{
  "head_dim": 128,
  "init_std_up": 0.014,
  "grad_clip": 2.0,
  "train_tokens": 577600000,
  "dataset": "wikipedia_en"
}
MLP neurons of a small language model. Each row is named by its layer, matrix (up: input weights; down: output weights) and neuron, and shows model dimensions 320-415. Each number is 500 + 40 x the weight over its row's rms, rounded and kept within 0 to 999. Numbers have three digits each.
Before each neuron's rows, "fires in" lists the words (lower case) most often at its 100 highest values on Wikipedia text that the model never trained on.

fires in: "later", "then", "also", "early"
L5.up781:478467482503512472552484576579513430559464398491505464517492489476517487558559541464560530500443426535549475587534558520461538468513480523524497486561462499501492481510527551523454543484481520523408500518525530476526475466552560477481486468539477556499411558474502510490466455567463492520
L5.down781:543522435515485483512527580494625518448468553487484448441490438595527552530473511513445501447497512490497486570488522466425517595507516500531528506554531480487433509515511541505499489541574501510519471519542503484508516488515500517524458528539502491556480448473535416492512523437430572480

fires in: "by", "in", "after"
L7.up1027:438456500491524517536482496472450519534536456490537460535432509521513480487496552459450515535481458527509539471455480484437515476481541450491408471481486476568425443492485487608502511406522451513465421536536515479500568528497434462545472461625525505455499497544499572496506421495502485464
L7.down1027:507451490517480500493450504484451464486455529540522552497479547546597541474424464508568528526553501527510487498512495485435522531440443485575581535538519457486481525520467479517490495602431441503482549453473522527460491435430533516459509547495530488526517565490468555451373478422527517451

fires in: "not", "t", "never", "well", "ever", "just"
L2.up1523:468502509541556544487486533518466544553489499509537490508523432543449468502459550545506473448480499480516457528476528520525482451500541494380528464503536542469512416499485577474456544487505467507505565478515510451430471488518501544485445533514537497531551473501457522466511568509562482570
L2.down1523:505540466574496462493478529504508425465461517491477443552572545451541564537482486510507502494500541505459587531573434448502474546591471525420508536513550479519444479503535544504497418556563468498476541552499488530505529470554471497438412545481485536514486482494455474514523445529471512474

fires in: "both", "between", "was", "professional"
L2.up986:538500510528536547481564475523529443457549496477432523515490350413518423477451552532473490528425512478492454524515473524519484514468484530465486509562435488515553452562493575483494501560473520509502545485519495490540458454520522499425476517452524487509556469504465499511506406479481511524
L2.down986:489458481456479481465585481542547417425499545533443594505441488479459481449533531581559581447456468476535487523447491523485529547465482505477498507564536509414475470496537498488430546540515502526481456472461478496532532472521523498508459512504503536550480446428505434474465549496528491506

fires in: "then", "newly", "later", "next", "became"
L2.up894:569499549526448540495585543535490486528509551409593538589416451462516422558524493529498470440489496486517450485491550491513488527443437530498479466493446591461475456548536547514447488530488510531483530546510538475488520508542508448550517478431512490481469481497483474510523413517503541432
L2.down894:466435507399495502498515498620476445394469600449524540503526519514509475572526484518512483541544530445497489516481419520540493465476485459430460479457509472500494439463490539462479487523545523443439526540455595542532569533582458521489514557485448604552503495501487533510536546559433593511

fires in: "be", "bef", "beaux", "co"
L2.up486:515432515561507468576499467458593463429521469594602511438503487469497499557464554529504564549496534510535474521475465437564440448416529515475477484526515458453467478454453472529493539495450524479556525442521529504526517526543454473493466524459488482551529465521544503537494458534538512492
L2.down486:569509457522449460558512554488517483453477419509506473494519445477564478524557533441423613569495462519547450508481477441557462501489446436488627466468460526472468400548480528488509557554528509517540545479489547507510502442562514513494467488525512456560536492589463487428551407534551466433

fires in: "which", "who", "she", "he", "where", "they"
L2.up55:521597504501512478491501537463553461540499559484464482440448510499530518499521509555529481476489479485504429488517499478501519391474553521531529524508565430528439484493499504442509515486533518478527431474453478451518474481546519531503502512498408484432478519523500461496541440491523472557
L2.down55:599585460507486519541570548508523477485486571467477515487487505479488501570468509484556520455520524476503495450521542507522475482483491480491551528501503467513487504535500456496528556531508463476503478517502490503510475492530581536501455430531510461415465428495469555486559485452522557452

fires in: "took", "take", "taken", "takes", "brought"
L2.up1454:518436440482481498584546513477542477421569522545486537460395391499527472445528468512423498491487496523539488493476542590488512512529491504463555515522471490521536442448483440400478500429521493467454511562464535465488450500502531414514485461500506496503520450500533511480547522482498509507
L2.down1454:461498526525510470536536505492514501508506548530475486488423473459540518526508489524490491480477451594537550430507469648503549527462491518489539496566436499461496528528548447460488454494460511539409556562548475507532501486487472461594558494491481481441409469559552539450513503540452486494

fires in: "part", "called", "named", "from", "being", "half"
L2.up67:422368493454510501469469493492549519548493499537485496558563501473465513481544473485453504497482468487462509548532485505507482525556489464491515481567484419454537501473460532450471557476508542545496481555444574461563416500449527469473484474531477490488452524470480482496463503569527506543
L2.down67:480525456526476479456504466509505469527455472512478510438458491446496453482496569469561492529475512510505527527476563522515539509430489454500544488551543476502467520498497467425573545470525491535506485584430437469501507476511509476502472504515519523545534506536515507542521464485489438506

fires in: "by", "producer", "rokkor"
L2.up1327:467523500560487524486518508460457528491547463444448461528528561491476481605460516502533520491550589451578457524502437480494514494427407512524481461501504578539499470482462450473524497496464498530498592523460506528442497458503525451465498543548501481523631488453540533542471418483491501427
L2.down1327:586520495486556481467503500520479528509521533350534430536446532513515533519487558510506553509448494448493449561484445510463543572496531491523467509521520548542418510530474534546558464483475462508489497532494466577502541534506527549451375501526550478531547503463548539480455445513551456425

fires in: "high", "by", "late", "low", "early"
L2.up901:477489435493599509479546475432456518566511553525563489487512533490488504542494455568407472520520571477489441529512467546472437510499456526504525493576576512455531441536602485491533496569519467546559515526445543393511540530456439453502463549512502467501516528516490470536548480477412452520
L2.down901:549476448479505452521488533515470551505506506511482438508488541504504525543444444501524489421478515435500520488482498577509479477498426522478436521497478490490496456510527515530454477513442521545479439497528514513511559464443511486522434480532459528477520549500557431479452432509465495582

fires in: "to", "should", "not", "would", "t", "must"
L7.up1434:570551488519485568448510522462519543473545528539506516487516468535539477523515522557438550514479522505466535524571571505478457479584476510486435464498478499487464485497443483538526527435517507482466483511517522504499467435565490511528505491470509477493558466453526442528426480525533484521
L7.down1434:572586426494443461535543517502531535517559580529499527462457555516522558541559523475462495471458523489453470524472531530556507471581489515502505512486484481532444518497424540517499473476507435439532456490491486468475490458479508459550377456467474463558535505487528501505483520495560421569